{"n_layer": 8, "d_model": 160, "n_head": 5, "n_kv_head": 5, "head_dim": 32, "d_mlp": 640, "vocab_size": 512, "activation": "relu", "norm": "layernorm", "norm_place": "pre", "norm_eps": 1e-05, "positions": "learned", "qk_norm": false, "attn_scale": 0.177, "bias": "all", "tie_embeddings": true, "parallel_block": false, "init": "normal", "init_std_qkv": 0.0395, "init_std_o": 0.00991, "init_std_up": 0.0395, "init_std_down": 0.00991, "optimizer": "muon_variant", "lr": 0.00745, "beta1": 0.95, "weight_decay": 0.0, "lr_head": 0.00771, "grad_clip": 0.5, "warmup_steps": 200, "schedule": "cos", "final_lr_fraction": 0.0, "batch_tokens": 16384, "seq_len": 512, "doc_mask": true, "train_tokens": 112500000, "steps": 6867, "dataset": "wikipedia_en"}
MLP neurons of a small language model. Each row is named by its layer, matrix (up: input weights) and neuron, and shows model dimensions 0-159. Each number is 128 + 32 x the weight over its row's rms, rounded and kept within 0 to 255. Numbers have three digits each.
After each neuron's rows, "fires after" lists the tokens most often just before its 100 highest values on Wikipedia text that the model never trained on. A number after a token or word is its count.

L5.up234:107111064184118086120100162116130126164143154106109140115136147087094148151173143108176128115085174111170115161093151155097161132161108128129124090082138124113195080064155096136114082182131089168147091093110124147113131127111175084183075164105088125119130147107111025152121152084148169187113151141216148119180092156169130110121121141148155113137172167144131068107164128130098135083170126174127139103164137098060234131158116149150100107128085138114085132116093153100118139133107128
fires after: "es" 22, "p" 13, "f" 13, "ec" 8, "le" 7, " re" 7

L5.up181:127149112209118087161124147094134180168135155088121152136085085103175112126090077142142117108137112126116128115119091148158146163153117057159194179088123107081101060081068107171129162138149102116155107129121124130130136113092121125170160073165110162119159129151150117097101194128140127128120117167064130079096151048086120142132174128125193134133092196105170180127128183139192036121151123111132113137072107181159119118124143142114138150123161153139115066158098136166104174149138106
fires after: "o" 43, "2" 17, "u" 9, "in" 7, "en" 5

L5.up480:128139146145129173096183063134126110166101135122123166122165121119085141122156116191117082130144143166080194146094083088148119062146173051097159127100132160121132098122139108170138142075167134136123090104063142100125137127081184121180130114157133132151114141112117118133099095131098136123136148142159133124094122097213106101109136102147191104128195131122124156176141121211164096138132210117106078128127177157098177109164143116093070118186111161135071061147098115105148137140060111
fires after: "ol" 19, "l" 10, "o" 9, "ct" 9, "on" 9

L5.up551:108171171146140116109164123109086131095130116113115122131157159109144085122081126172099115193098066131121074070086146129132115177132102146110071191126139158139111108100110056159102115130144174103132153133092120099120110044086158062067125126165091103117150154148201131133154214082146070153068109138115098104154173149161168177145147130151146157157075173114159110158129127110128090156117195154179147150164118158131103074143129154136154107106110146123120146087136113197112159074145141
fires after: "u" 44, "i" 13, "g" 11, "il" 11, "uc" 10, "at" 4

L5.up590:108164114099113148129087204157133159155109127157153132154118152117164147070113121157097180217118176140153089131087069098045155172158126103122124132079145127092134114118157166124166086133139124132169158136058128160132146130110172143111141095119138113107045110101189122147110176062200111077137128068130130120179140159079113108146142109172080128126124126156089182113161118099127101083188147136142130145110140076077153105204155182131133109108128142124141107114099139159160068114098106
fires after: "g" 26, "an" 12, "en" 7, "in" 6, "ir" 5, "as" 5

L5.up217:111091139174102128157151137119137095104083135169179135113172139183148145152185165122100075127143144102142123132106167157189112089079138120135138107079217144123150161106096113144101140094172191156113109099062179111125130120091122106142186109095114124148071134117060132091120148088075132118191155083140102108087132142110125142132127087093089100133128092140139099127140158151144081094132111102231138129126184077170094155157137132136094090100072150176079098162166126092165102124183165
fires after: "r" 15, " S" 14, "er" 12, "i" 10, "m" 7, " s" 6

L5.up559:129210147152143063120118100127125135136106093121106097154114110140123066197107138151145126121199111113214177137108173182154102100138127184141129152119170122096133159096116161109091163173064155166101150120153117133166112134104088114092147041109084091093134099144130136107178103144064136130103112083147064111173124101113113102137101107058128137124129123078151176170116138137100148118108119171187114161114138146127135135128099105102122146141148106141062182184194115201127140095158081
fires after: " c" 39, "c" 29, " C" 7, "C" 5, "res" 4, "v" 4

L5.up343:175187126138107100137181116165128143146146127091138197137129101086070069168104140109093124109106182154075139118164108087142119114161105135186163143138140112187110102129161149131118176110129117169109158111145099089090150111096071119050111119113130094189143152130138166117133113147125139132150123128139113112088125090077079118112134106126192143194147067070106083097181148120146116102100115089112145147158126199155161145165190159153072113125084112185148137041101119108107197170136132
fires after: "o" 26, " I" 10, "ou" 8, " m" 8, " t" 8, "h" 7

L5.up601:137191108080127158129112097125107085145125104104114147136114088173126140122149094170114132094182097115159157113062165133132103088099169109089141134156097151111092162120136148136160126183167154149129150156081082167203101143130104136119114107112111143164108150095071074158139174149041097188099134185220161104178072200172135183176126123128145165102159051108147127188093145119131144130119067086123129110175138104123147180108118131081099116111160161123108115109144153113120137111122087
fires after: " r" 28, " in" 20, " con" 15, " p" 12, " P" 9

L5.up17:128134182162127068176144111092145112075085176158196167125128096133105220213081121158111089111116094143066141141132101190143177135143096120135130120128189153126095105155161104143139103147211076102090123092069137099106162116159128138152103079128115099120096130115119159131045082092110184078135138158105147086111162152142074113138125179073133097161128116162110075129154142130145137154126137128156151139086144155138131192106133181107119146105175127132137090085129111153131150168139175
fires after: "er" 21, "m" 16, "em" 15, "r" 13, "ur" 9, " l" 8

L5.up616:097163099136143101174118129150115147109208124064140064069120154118164155146110113107167164078138143117142087095141114122116084109109144155119133149087171151163123087126169083182145079166103161109101144114141122148068127098116159125131159135167077155079115125114153163111152108105134131111175115189134106096097191174132086143138123099121087038137093119076086235109141159156125143071169128114100111129161140151125164137080088194107107183113155125131147107125176189136105086164122132
fires after: "u" 30, " s" 10, "ary" 8, "n" 7, "ch" 5, " in" 5

L5.up136:068140076115143053205132094141147155117150100176134174140068102112119096125128142125117154124075127130157170099188119141134097094104117121155132152114091115180122133157101126181079139092139085138204145150129118146149107172148069146064164101180112152100158107146120168079112095171160149095090188151151063107183111112108172127140136162132140133132097090090210135089123133178145109119060119106123149116088151133129172153150152140144116113125119123149060081090149198134084139158099094
fires after: " h" 22, " b" 11, "h" 10, " de" 9, " M" 9, "o" 5

L5.up418:103195136128204160109071122134096095121092168157105141065174160112104165141081162099130192105107133105099112177071103115096135077131081209136137153102147151140084144082162132174140144138104144102156120141130122137149084141190157115108166105108158082155137186167108124088186165125066109111145164127106131157132099128138149174132079106159124044123157077115128094126138067161164102173101153125078082174125111123137123110093157108116114084087146147119127188146092123117135104166085077
fires after: "i" 15, "o" 13, " B" 11, "v" 9, "u" 7

L5.up560:077145119098091153138107088097135094122105131110147127179156124138174115117138144215170093126098144113185090154146105167198148113114080169139175093126168110152175179072180143109074115092112126150202144112159110054168119109138166194149027140134143146094106096174155116143154072167120181106134152116133089089135137128135153151100143154137131133194137144110123055168109125111130132179134085106079132144146128161101183079157123110136109138088079104127105092113094148103147117099113102
fires after: " com" 38, "c" 14, "is" 12, " re" 12, "ord" 9, "p" 5

L5.up564:116169133132121125096016115106103123150121078145172139173156133083147135147097141139136169125130125116125115124141140169119135097215111109110160072076174168154132205068162057152109117139040112099170139112135138134159113100140132154139142116170184112108178138143144133127123125109093137079079150128160106152114142087112163106080122177122121111103118123110141131101092117162129147119161088103157108128139125116118181121135041128208189053135113089143183182153148122162168108114144076
fires after: "c" 31, "p" 25, "res" 15, "ec" 14

L5.up503:144128143192095142167159101168180097077079114153070177158110112108122141128108174198094118148109110151074127211095099155166140149167139131129067083045133135122174107120121153136159149165111187116136114121166113134212137111070130143114111098166081144117111136117100136132140125110130132070143171076106152133153132175096160136137122131119088137130143113101112112130084141112119100132132101126104101066163119197108173219062105111104091118174144102121118099101134122206125082084135150
fires after: " f" 28, "r" 11, "f" 10, " F" 8, " l" 8, " of" 5

L5.up578:191113122104200142135110065162141133102155150102143180109144115130145131152117182117128110141110118139146106116102202175115197080170152083105159108127154139126137077124116137077105145172053113109095102089093165239100156070153159113152120129120114101133138165120129095206145104141141128079118124155107116071108116103128132121185102087147085096190126112148103190187125145118162131124149110119139094154100125100209153129138163145094122133086131133107105057121148084092167138082122093
fires after: " s" 46, " S" 24, " N" 11, "s" 7, "y" 5

L5.up402:119136096115069172179127135153129100136132153058165075116181150192123084123162181126148086069162123069096148147108151079107127150112100112163090163069096116130166147083114138144144062182119177076114122099129131167117115125133110110129137120113107066104152085154124118172104131155134133080096135098111090091173134180142176083090151115140103144129166097122136093146118151189117168117120165116147105193137161158095173150188124160149040114129134136140148203090116138194163119136085152
fires after: "in" 14, "ac" 9, "c" 8, "ic" 8, "d" 6, "u" 5

L5.up594:102148074074123154143097134081100182117139144146125110117153151095169120146174147100130131138184105078134134147159065200119145085145128132111113066079105143122108138069099153133084059140144196147157127120096185126113096127127124115093174175155211137121148104133090156141105146190121109120161163132162158139123164175116133138105095172122109164117056155139071085111192162123094133110137093150076089143095113127117099084144100081102116127115137144133173057202123110153087190120143155
fires after: " d" 25, " re" 11, "u" 10, "nd" 8, "o" 7, " \"" 6

L5.up85:104180086158155153083089155122114119118092188118053125190117083095125137101178095168137099146120160151051152137136103132085135139135111091141189106093140136116128119160129122103087155179134096132175074121124196119161077079094097112152135109152156124191153111095139169156120093128145169148135123126102096159129122147130095131146095112111137041172127152126117130091174132099106083106129127144154090160119057126092165119132158096155179076084141189200075163157132189168079141145140139
fires after: "f" 17, "1" 14, "b" 9, "en" 9, "ist" 6, "2" 5

L5.up173:145106028108117152116136142096117113111151150156154149059162145112126115184178070102096129145120160098152143072099091107120118118103131121171091146117080112108189112170135147084118145102091176133117172142078138176142112150159159123124138140092126074143115132177117087111114120095132073132111176131155110112136082141134093128158108113125166137110095057098107163161204129157140092150139110174139164099119159166197157077126140180127151150149101131155034101129057224128137164151114149
fires after: " " 36, " m" 18, "us" 12, " P" 7, " M" 7, " d" 4

L5.up243:118112108085099079210173164141052131128127110073133117126108145093136115162101100116164156088132131119080190131104155187087126207168118125115137182087125129152161139092114149124113166192141113177129173099140120127160151125153035143158117125134078110090087081091082135096127107182111142097108088117177110145174176166119106092105149120137158123121150120177137125122103119143175110077163069155126112184136130126123157127172042102163164131109173159112189102077141141144157128141106117
fires after: "l" 17, "ub" 10, "ol" 9, "ec" 7, " is" 6, " at" 6

L5.up603:102171130144198133141048142151141055070152132130114132100152139142165101110123169169090102146123110135044135118110108076163185144119107122127162122155175144113137112107124213124115111118074123146090138114123125146178098105134171099108099144142113080128169151151152102072116115113157090145156182159139122091083164131146089133173089148121115109121118153159173168188124167118146154169143081071149127152156154204137103139120087120153115123115160131133075049099129179141083093098149039
fires after: "o" 17, "e" 15, "i" 7, " S" 7, "ist" 7

L5.up303:139083105055067122156073100115133165097109129137123168119107135158179144154128116129097155117162110175146111182090208135127083080154105079141147156098090178141115201142140144137132107118113147129196074135083119106082139098106146147050126132149171092121155149139108096148155112120188140167104120193138178124212099164136145116137113105167099082166110100043171137109140152132146117159183137142105114107173095160100114170102148151184064138113100127079110104164119091116116159118130109
fires after: " p" 39, "st" 14, " d" 11, " St" 10

L5.up251:156182121217152144084094138103063147152149138122073102101190099125166118135098124128131098123177171102160127141147144204077139088126114116108141140079137137130130091092069129115105158110181165137126063130148128148100069132162135179121149110108131076148122154103086082182108148167121163150096087110128156119115133089139156065161129096163100139163123180143109114158116124203091078082127112113148085179095051167137131117131124143096124110111115158187165185074157066151153140135147141
fires after: "iv" 39, "in" 34, "ed" 5, "id" 4

L5.up626:131174191108135084142181103170143174132081138157131133101124134076182097110082161092115091092162128129078089126099149120157126175139161119113180193135095101103070097102131088116105131152091139164091157088142118150109137122132115105099146098116166103178125168120054170157079112089142176119214170147144109163150114164138118130120095157148105103082121195087153203140142135102141107150128143148092172154096136113168171084148104093150093130173145133081110047176109113132128110142081071
fires after: "r" 12, " W" 9, "il" 9, " w" 8, "l" 8, "w" 7

L5.up148:141101175109120160046114156140191117163069152093171141156124155111110111119087164127064128128168137126108110107140135068129201066089111140111138120122123174086129118104168064156124180169108157089124161161151151070158115145120173112124078138137170053145151103128116160162180152100082142093121174082184099114103086117121108132162073145160200160143140108111107076126149099124051107119129097137125143135162099084153123167133152154070145104138153140122143115098101200151129107088165161
fires after: "r" 28, "en" 6, "om" 6, "im" 5, "v" 5, "c" 5

L5.up562:117163101147089070108121085077138087071105137104185166103130118128107121148126134142075120120062072178111174127161103171162168140114124158176139087125123145144128182110136154173164128165135056107092129144167153097134114090136110162157128118145058091146147134120114123132127101110178135039191106138180142152167121135138134099164051162084119105102143159153129085151148158159125152127089140163147100134150096147091102158090178084084124120187137070180068152170060128129149141120163158
fires after: "r" 43, "l" 19, " L" 13, "t" 7, " l" 6, "em" 4

L5.up526:159173157096115146127093071127139134123116129094096095065126128111159128123104172149135099087080150137126118173125094145132113140139149174170141136157148157105130113167091226177126090105097161130113065095162104176084127126119074114216139127100100125154123102150115139131052142090113161156145199134097041121149145146144160133114140137177129138088141168082094145119143106149101074132142157150111068080152091167132104134211107168094107142163121186096122149110094145103128163131105049
fires after: " d" 21, " D" 19, "ur" 8, " t" 6, "j" 5, " pro" 5

L5.up339:084146150110128045119089129134131225117130141126149214127092077130126133195147125122120125103176177134106141116118198123101114143155092121082148069122172135139110145137124151107071224155142108142129095062102093111130152080137172129176123131082119157186136136133112128101120083087127145172108144184168133088107097197111160101099198178157105143111085132128042128126084130134124112116114146139203095110140148115098109140163093116141143102108168111121085101128144166114136100107147110
fires after: "p" 28, "y" 15, "c" 11, "m" 9, "ur" 8

L5.up255:142155117113089107174203138108167166156093082184148101105141102108107164126191096143113087134097156062126099120081142173117128116142087078157102093148146162182147149152083122083106140154184106108157123166121108124171068121135111138115138094082163081129128108115153113088160114100132121080114147066125110103126172077105142167198128126105210163210113115107166090103106180123123163133153107126153144071141191135124093125099164165146154160099104207150114121137081162154158140113089112
fires after: "ec" 30, " f" 12, " m" 9, "v" 8, "m" 6, "ig" 6

L5.up500:064130096160171062128105140121080164153108114162176199118128181106138125160104145138156185122116138083111160140164093148139093132114108125150087065125163160092113116060129121128139130111122105173108116106129146177091092178129134109166131067056166112142111136174153140163100114046177145136111132094152109141165057165081167089129172205101103134175119092067125137147107108153125128124155163121117131128133135097140167125145052045144136157130178128092102129137177132161160140103125085
fires after: "res" 28, "ec" 10, "p" 10, "m" 10, "ol" 9, "s" 5

L5.up401:101197163125146146121087101116142143117135085148128142187170059100198104134136118173101167088146117130116106087098175106112169114144103123170139163134094100190103130118096119113154143123105102112151156082052158114088189080098147075158103045117161143119054085105145151165166140151129134228120156162124159200139139119065138185129139080117180110100135150078153162083145133106117140099115155136131138093115128109101076176093129130151120169113104112104159097147148108165146138163107111
fires after: " g" 36, " G" 28, " s" 8, " \"" 7, "p" 6

L5.up495:099168084093166120115084146117121105161186144173068181160094123104089119136168128195139108087088147086140142162132139124112088120139147143208092051101100094109146119053198145160110164088095122122179089149078137132080120128145112084190121146111093121159133118175166109113062136126120161163087148156173120196160147096152158155080126101108113121086132087133089115122141132074137090142109151136155113095139113139138143194174200116106145128107185141067136113126102167157106115132125101
fires after: "p" 42, "in" 10, "ep" 7, "n" 6, "o" 6

L5.up9:133108079151114138072133116129085133116124065095131072089088147143161137143157099085141175126095113155133109149133114157160146153146132162139104117122108106111096105153197151124097166146184084126108145086178123100194133146194153122095172081133086141093084151083152118174108133089135113145128108206089064146168132133194107138096087133147141162128128083132136107107140190141127133088120108133038184130159141089159115163068117128091105142186128133092112118048155163091163150201116150
fires after: " be" 29, "ow" 15, " l" 9, "n" 6, "art" 5

L5.up502:144144174158129178117144100099084168103131085085160144164146056149165125090104140155153135174169096093123128097118068171115129161148133139104188217123170162059124091049183132165096165080123159107152057133100154121142128156069165159183133107106157135131072143154109102126164084149159140139084124127126147083149116112096100133099157099125144106156102147158111073147141154144112080090145087100118158124071130126143149097214155133090153135137123124043109129138127114100169132157150156
fires after: "en" 35, "n" 15, "u" 9, "t" 7, "ed" 5, "in" 5

L5.up537:143130102103139112153104049141084142100090158134127197144104087127122097127117136143160092160162088090096130104127126176110177115162128046097093099095136153126044123144102150168111076117088118171080088076116159150106122125097170106123196150141130127153152134060177161154101135111119184112124098124121173118174116183127128111156155137228160126149166095129114180174119156102100097116123160075154149175177170108151131143157086116126087132141106133150150108137111090165178184070104105
fires after: "ec" 22, "p" 21, "ep" 16, " o" 7, " O" 6, "ot" 6

L5.up589:121162150107109131126186194123108112124128166111123173128126096171072127185084120166095130194141190119102122155104136142184124150155093135167178120155117107147097126091158184130073132126129078127100094147084162120062163122129136107147102137135040154144088083093149150086095089164121144102187135113115109072134150157203136141116140128129118133143143140143166153138085128153149143070126059121113111134124098043120248134096155100104133173129090152173080144135118135115104107101107116
fires after: "h" 35, "p" 22, "l" 12, " M" 7, "il" 5

L5.up259:076135128098131096135125068097160157111159154117124099133103114157140171130165099130088136136089079079108128090090095123171064162125169169089107133118145140151111117077162089182094117146142172180127116091141134126217086105093153157137138090163120112122077122101120160141134161112166131143134141168151118201132046099147154121071121144093137192145078072108145114169158140090140118124133111125115113159077136240119121185103121106162085077166129169144090159121186135178117154133098128
fires after: "u" 22, " f" 16, "at" 14, "ent" 8, " g" 7, "ur" 7

L5.up288:069178124160154123156100126131138066146114161137128118085122126111083143112141103107139075157125098122128187134077135103115137145105136112175169107090110150076097154175075178139094127077081094082129160143141172163084158084170088103111126134107092122155170141150138168172154017130129148075125085133132137132143102189161130196037145154115103078158168108142176183099123105123130172149130162079135112139160134143096168125121062115139165139164121139127165141121162080127180127178109110
fires after: "p" 24, "ar" 11, "m" 10, "er" 9, " E" 8, " e" 8

L5.up35:079168112148095096127122120124108177112124184159143177115172105120174120153126100124137139085088143092110117121103109170160103088146135157143134130145061129112099108128117188149132158052061147087112109120022139147089172123156084147095154124147174091168138102196146151135138157107104120091145120153114158160116173091117127112138074069121193108149104101198080144113163198194137088142106115160156125126162157125143116129045128168090115136171078133121178110124101151127109140190145115
fires after: "." 75, " m" 4

L5.up164:156137161090123086154085117131180185166131171097140144130121077079107129143100133140142183109094132165172097128116148141160198123112086044069128164154102156099126130149134162181103174127217088114174137167101132158087136142150160124149108136128080134159058087132158121127161129092079082150130172130104098100182093144145136144182092126143146145061130095091111182069123122141112132177175112156107078139163104089122093155167122122091141053094154160169122164158145124111142118127093095
fires after: "n" 23, "p" 16, "Q" 9, "qu" 7, "m" 6

L5.up386:140101108105096152145114134126114129081083137125131081077128147119116087148061160143100126093157088135119183177152114118148100101151113161163117086118102154135126182103101146048070128115106065120171129170161131184155098107093076116061149116139148124175095139167087102124072217123156116209125122127128144136102135156153138093138106071166089166131104144072156133131078148138126160080141144124144187152153158119164138162150125145086068192148144128082108165097100076120181168125139181
fires after: " de" 13, "ol" 12, " al" 9, "ed" 9, " d" 8

L5.up632:089188186087105165135127080135147223135076170162139077120151128145171120062098130178146112138090130116081097116081150187092135186158071046163140168133137140060057127104136157102141101118148129103102163069102107150089172151113087120145117129168112167081072153145144111157094113098151122136143150144125107172170137102146092150090149106140174146161138126095099140131161148118151102142085107143096159105106189121121066131163126149152118052174091139084126105115152097121136119153111144
fires after: "er" 17, "ent" 9, "en" 8, "at" 6, "ort" 5, "et" 5

L5.up98:118162099087101137129121113130177154134089132105193147133149147113099112149166148151111187150170199126121073076136128127158141124084096119110121104129169139008112140139107103155148082138129115141119083133160203187100125093208153106118167156126149105220101124158143113115138150116110133085105142143096143073046099128137091128141125151108134122124122163145128107071103179140151154109148054122152106074165083159135125151121136146131145150151133105098111176182131114092129175079209098
fires after: " n" 34, " com" 14, " A" 11, "n" 10, "om" 6, " N" 5

L5.up84:098136119055160109170098149134137109140145138145104177077152159120172070144082127123136133095138104114122066175174112090155159120146138089152096164093148145156199094163123132135140120159177100177110111120130106153146084078112126110143127138170121134128113096118099071164069113105140139175178158080099074165136076115104127099084121114123127111092157173079207118150080178122114132109167166140159118129113163149198205123148100100165111153153156179141087178108089115166166107052132093
fires after: "ul" 24, "^" 7, "u" 7, "il" 6, " was" 6, "l" 5

L5.up510:157164126120145055137113082118157146143108120170085148102147145150178179078111155139107121105179129142100105076114145120096107147125152129097148163119169119128083079160121122165076133173116090166092141133138160178052160106013131168150098059103126128206138133143091124129116108099138117059177176066133151153121136142104123170102145153137138097149152158108139121107187125139183148186097090127115170085135143120193111141169099084125106157079085162136094073120119147101125106101164149
fires after: "h" 22, "y" 19, " S" 15, " s" 13, " A" 12

L5.up358:136122112168134132133129138205079190162093085065139139104145139128081161184120093110133141134142095097099166079179109179150150070158114131091180075115126170118200173091121131083137176157061099125121129161108127163137116154143079136162182160080099130137121124151152098119158148127099141145133067206142132158096138100108135123125090067114114166179128150070104068066063129158150149155132133093091191162102128136183134132190119093121114141132132134135173097163115115133098146130103097
fires after: "e" 33, "al" 8, "ed" 7, "as" 5, "ol" 5, "res" 4

L5.up90:123098146095043070139104093181170146126064113138125130096177127167092111161156144122105105089149110120105112102140102086187153126118138158132155076123137117146090112079105190140117133100123161077124137103119122107131123144113191118094127148080132111131169098162077181135135148124107170103105153134086107167207118172120083212153209107131150104100176093097137099156136137185164063074125173084106132093120169104112169159123140113127159107151077105166146129174107208125123113139101153
fires after: "ol" 16, "ec" 15, "h" 12, "ap" 11, "p" 10

L5.up227:094118108078075168099162128122132106148150099104204115164174176162118143151153101164076110103114129166135135125122129149109178155113135108143113136189115140153129101142075103118080140126168116173084133103112147106193104110125091127181106174103104129182064110132114151168104130065143168160158126116138088159233121078110106112073102075058191086155170103095109142157094119121090102197121070169121147172094161116101110145141159145097115155175143083117132156149157118085154099107117130
fires after: "ar" 11, "at" 11, "t" 10, "en" 9, "it" 9, "ant" 8

L5.up187:145173177118101179130154139175130129174144100078160160124130068122143056139124133125143144104080113095116117127132127110158177125124159087095171126144103163145145072116131083170102074111149163075130131112059169151117111062177123110113109144162118144088104137177165132175087157109107090115105054115073152059144162157138162130133118101163158114209119136142070156134114139148109144063136161098137128158112074190189161120128195154164156098109105178154115093151172135153087149135158157
fires after: "id" 27, "om" 14, "in" 9, "u" 8, "v" 8

L5.up57:090090098140181174100114160128119119105100166077161145151155093116111114187126118107152121167133153150072105123124085100100162143132142163174124126097102094135130132175110142130140095076137143113145158081081140095187134127099159094158124108124109121160144187088173145108064078094118206122185135116154135106085156191149130158161175138106108118134068114132176135081164128146057151127189117108182109189116170097088157115099129107146193149123085123097125036122069120109130128114070097
fires after: "el" 19, "l" 12, "r" 11, "p" 10, "h" 8, "ar" 7

L5.up396:122085073135169095114123169081102181122058098117132147149175109097119099205093124119130169129173118165154161173121106133118129111119063131134098115156240130087139191107098163133050142112149134120128151058113119159149097132136126206178133124136143099180108165182064132079128105147116082126110082109133037157107129126073136080107124167130117101119135116162142121129123135133136109211117120127138100177154146105157119081160130158115107125142137119158126119121120155174148149065159152
fires after: " C" 38, "i" 15, "c" 14, "ar" 7, "h" 5, "ol" 5

L5.up555:076162092135139079176118134130165103189104092169141127185129151103166094135083113128193166141127154097083107112088114088195136127105093164135168141144186142141140176103069176133174134121128094121161147087092099156154151160062100152096148118104119121094137151141040155117097140116126128133124128155120126134184089176178111152110081152173145069058127124086152123118102147162148126199165108106113128104145134146120070136101135150128134118155033106079130091144110195169108158110164148
fires after: "e" 14, " d" 14, " p" 6, "r" 6, " P" 5, " w" 5

L5.up407:097064071129234100112106122149128097172115152144072141139194112127108075136170148126114127102094107091095109177155093107096161110123130123236144168114161167166151130079168121106092169093150135174189141134159092152179137098125092109184121128160126121132167129149114105128095171146106110120069091123114153216110105150100106093102090125157152119175099149104093185107071130114138073139141124159074117111121109154150126129133133155146137078134149118172125165149135160099081100084117170
fires after: "ab" 15, "v" 14, "b" 11, " f" 7, "p" 6, "f" 6

L5.up370:135090138084157113105133079119137155193146194165109182118140148112158136121153097172132141091090151089143112104132119165141121087182111117141163125112155184128102169125130103190125223145138110113167139128101146080186173115222205105092122161083100142057105083109135121124096160105124116140162176157126171126164096099155122158089081124108121112142127117107098122124118129128109107109107145081094111127106078164096135179183115132124171172087113067084099109144060056145094132129098134
fires after: "p" 53, "l" 14, "en" 11, "n" 9, " n" 4

L5.up116:196087133120127136146110064141097184160142146108217090074113096073158142088147075146122128117123140153137126187157117138075110056092134162104127095125080181145127111102135133110146180116172154139139078125142160105094056134103137094175155128169161167130127126146114132110154120093130189088152096142137126117108102188142077121180119049144136162063197096126107114112120184162143168152123171159137077097135122106105150140148107106115110155200117136087126131142067126111148142189118098
fires after: "or" 29, "on" 25, "r" 11, "ol" 9, "ro" 9, " or" 4

L5.up399:154127147087119173129114088163112165080157144146115042133190152091171105165150076113134204077128147105129145123105092122167185111092118150127155064128170124143155132165118104121088067157033139137119113161116104079119073121152139143162164143083088054092110189117155115165146149141188126176090143148099131080132155133134102157112147127105138073101195142063132133114170161150158141154046109147104095114174128143120092144160124105153123112168140151113166126116086166132129161132115109
fires after: " D" 14, " d" 13, " in" 9, " b" 8, "b" 7, " s" 6

L5.up202:080131123071102138071147130110185122168105129115168085121132080074127127171131133143094106094129098089123120066158199112153142109148079133132111127149121175142152147174143087231101095145142160152113088159111159126126089083131077077072126083128184159136162109171088115178110119098131170124137180141145161122176082154115108148121053109126089110123151130099169104199105120160084104127131090153155103098102100147160104168162086120168127151150132051174116147129139166167170129155138086
fires after: "up" 26, "om" 15, "ur" 9, "ap" 9, "or" 8, " com" 6

L5.up621:078120145137184172179145120130161096169090139148166147128142151076143130116112127139119150058083160084105069060130156094150095127091125108066194088097153166133081087123080088116079149112140180110113144139110103156186084160165129189116124107104121108143102093121125134172157147185074164102094149113159132131117073086140140117149086164135122108156159103122132047131076162177120164146150094146156182104105129153152187118191162133133125068164115107155116143175107136124156142147175084
fires after: "m" 27, " m" 19, "en" 9, " com" 5, "os" 4, "om" 4

L5.up441:131141086122131133153145144092125143156168154120119174115102089154136087161126142165142173142145137125125150123079179166187111043157111165094055112089052199099176106128167179083113166179123075195144124102112108148104133129139079088135065126168155095118155108114124124122163132168097086085123093150173132066113127111142063067145131146111075110050108129140181125170117128124128117152146120114140117140109190138155171184106145160145144163168131144155117118058081139108133159150154121
fires after: " S" 24, " s" 11, " P" 10, " o" 7, " U" 7

L5.up356:135160098143064159165133091098068164096062137108133135165145139118113126064112090080135123117080139093080140161145155099171104159110171108088097151197149086078156106119132163121157152134116119105127169073147117153157107092122086159131166130193139121092122115077110118131075086126137114147126100163144126147122185145171141119117109148128185163158121197140160087156176157088132102025168126133138170190161132167084157155152123141065064117108165134098153094116133149180153122150087152
fires after: "l" 19, "ic" 9, "er" 9, "if" 9, "ol" 6, "u" 6

L5.up378:102127093157110129109119152149096125120065180177104135115130076133103070176138128085124132204166116096131078125107145066135150118088082127164175145130126135133102079131105129106108147125125175065108201093124116149152150194171194118086146100113116171112118048145134088130158162147117174174175144144149100155144125171095074116132142144146113147095136213168097063131158072113149133111139147174103112124133145126140131159111117128146168061104156146185085076149162127156066172113138108
fires after: "es" 27, "p" 13, "w" 10, " h" 7, "h" 6, "ch" 5

L5.up296:096132071081138131152093101117086100183090183171137178150112101145116110118143158076091118143145077166119164085157180112156141128115143194111081164100143171165108094119127152143122117143122145180095090082147103162134135077100103169150056117057143097154117118129151133177194156139124083092102128142138096124117160138135108133182115086100120143091083157035087173160170112153172150163141151130153123109145135134203122125117130170150131111145118081119139180119082129117199125088091062
fires after: " S" 41, "-" 20, "ub" 11, " s" 6, "S" 5, " " 5

L5.up406:135102140205142127135170149094081078124075127182090076119113158091129070156103155149108130099098117133153141190094119188114120089109120075116164096099142151151125074192112113081115144086154105169121144148109101147111160104136210171087146101127114149134148135094163127084132094147143124165140166128095066195100142162154154090053138131103125157091154123121130118158152135148116100123151101136125123131189131162215111110141142084105070126135189132190055063123150164107108140129142158
fires after: " f" 54, "es" 9, " h" 8, "i" 4, " T" 4

L5.up465:120166156134141095103120084102153121147170082067152105085184176108132108128127167158060144161173104063152120148155107104113076118082168091114130115163131145106175176191183146142149123125109106124060161079199173113153156139150145135113172130086081107131121043125144042116179155117095134073115115137113084092154143162101146109121101089136149100173148151087140116180144125130125095125120182163083198173122113126156121092119158109110067112106109100109129148104158126119132189139121169
fires after: " s" 19, " be" 19, "ow" 12, "ou" 9, " b" 7, "ot" 6

L5.up543:156095166119114115155044148159135161159145086128139171221084135144110139144111165170115169126095091059150069152132101113157098121129146097100129137107072192123092139144122122141094122135136132201119158196123094132095131075114132082123110158147088132118135157091143116145165151180171081128177177155116140114113132122090118184088141055150156106134210105140182166103147129122121129149065163063135142159149109123150114088077119150136157142088136134146107066160129114130124135148098045
fires after: " G" 34, " g" 23, "o" 13, " to" 7, "ro" 6, "G" 5

L5.up210:170141063132141154117112124098091153123072123073183127159102092055117169134130089104121197123169110087151148094100154150188143160120128151080056110102160150161100133096094072073145090164135129166095104128103115163089136113133083160129125168144122133121130120106131131164130132158093093111129181124174101138200070204163115098071096117161172104092144116148155116168138138144093117132149172149132118110082163112104128150159174094081128187084192183083117104108160142114109173122166090
fires after: " in" 21, " as" 12, " re" 11, " \"" 10, " at" 5, " con" 5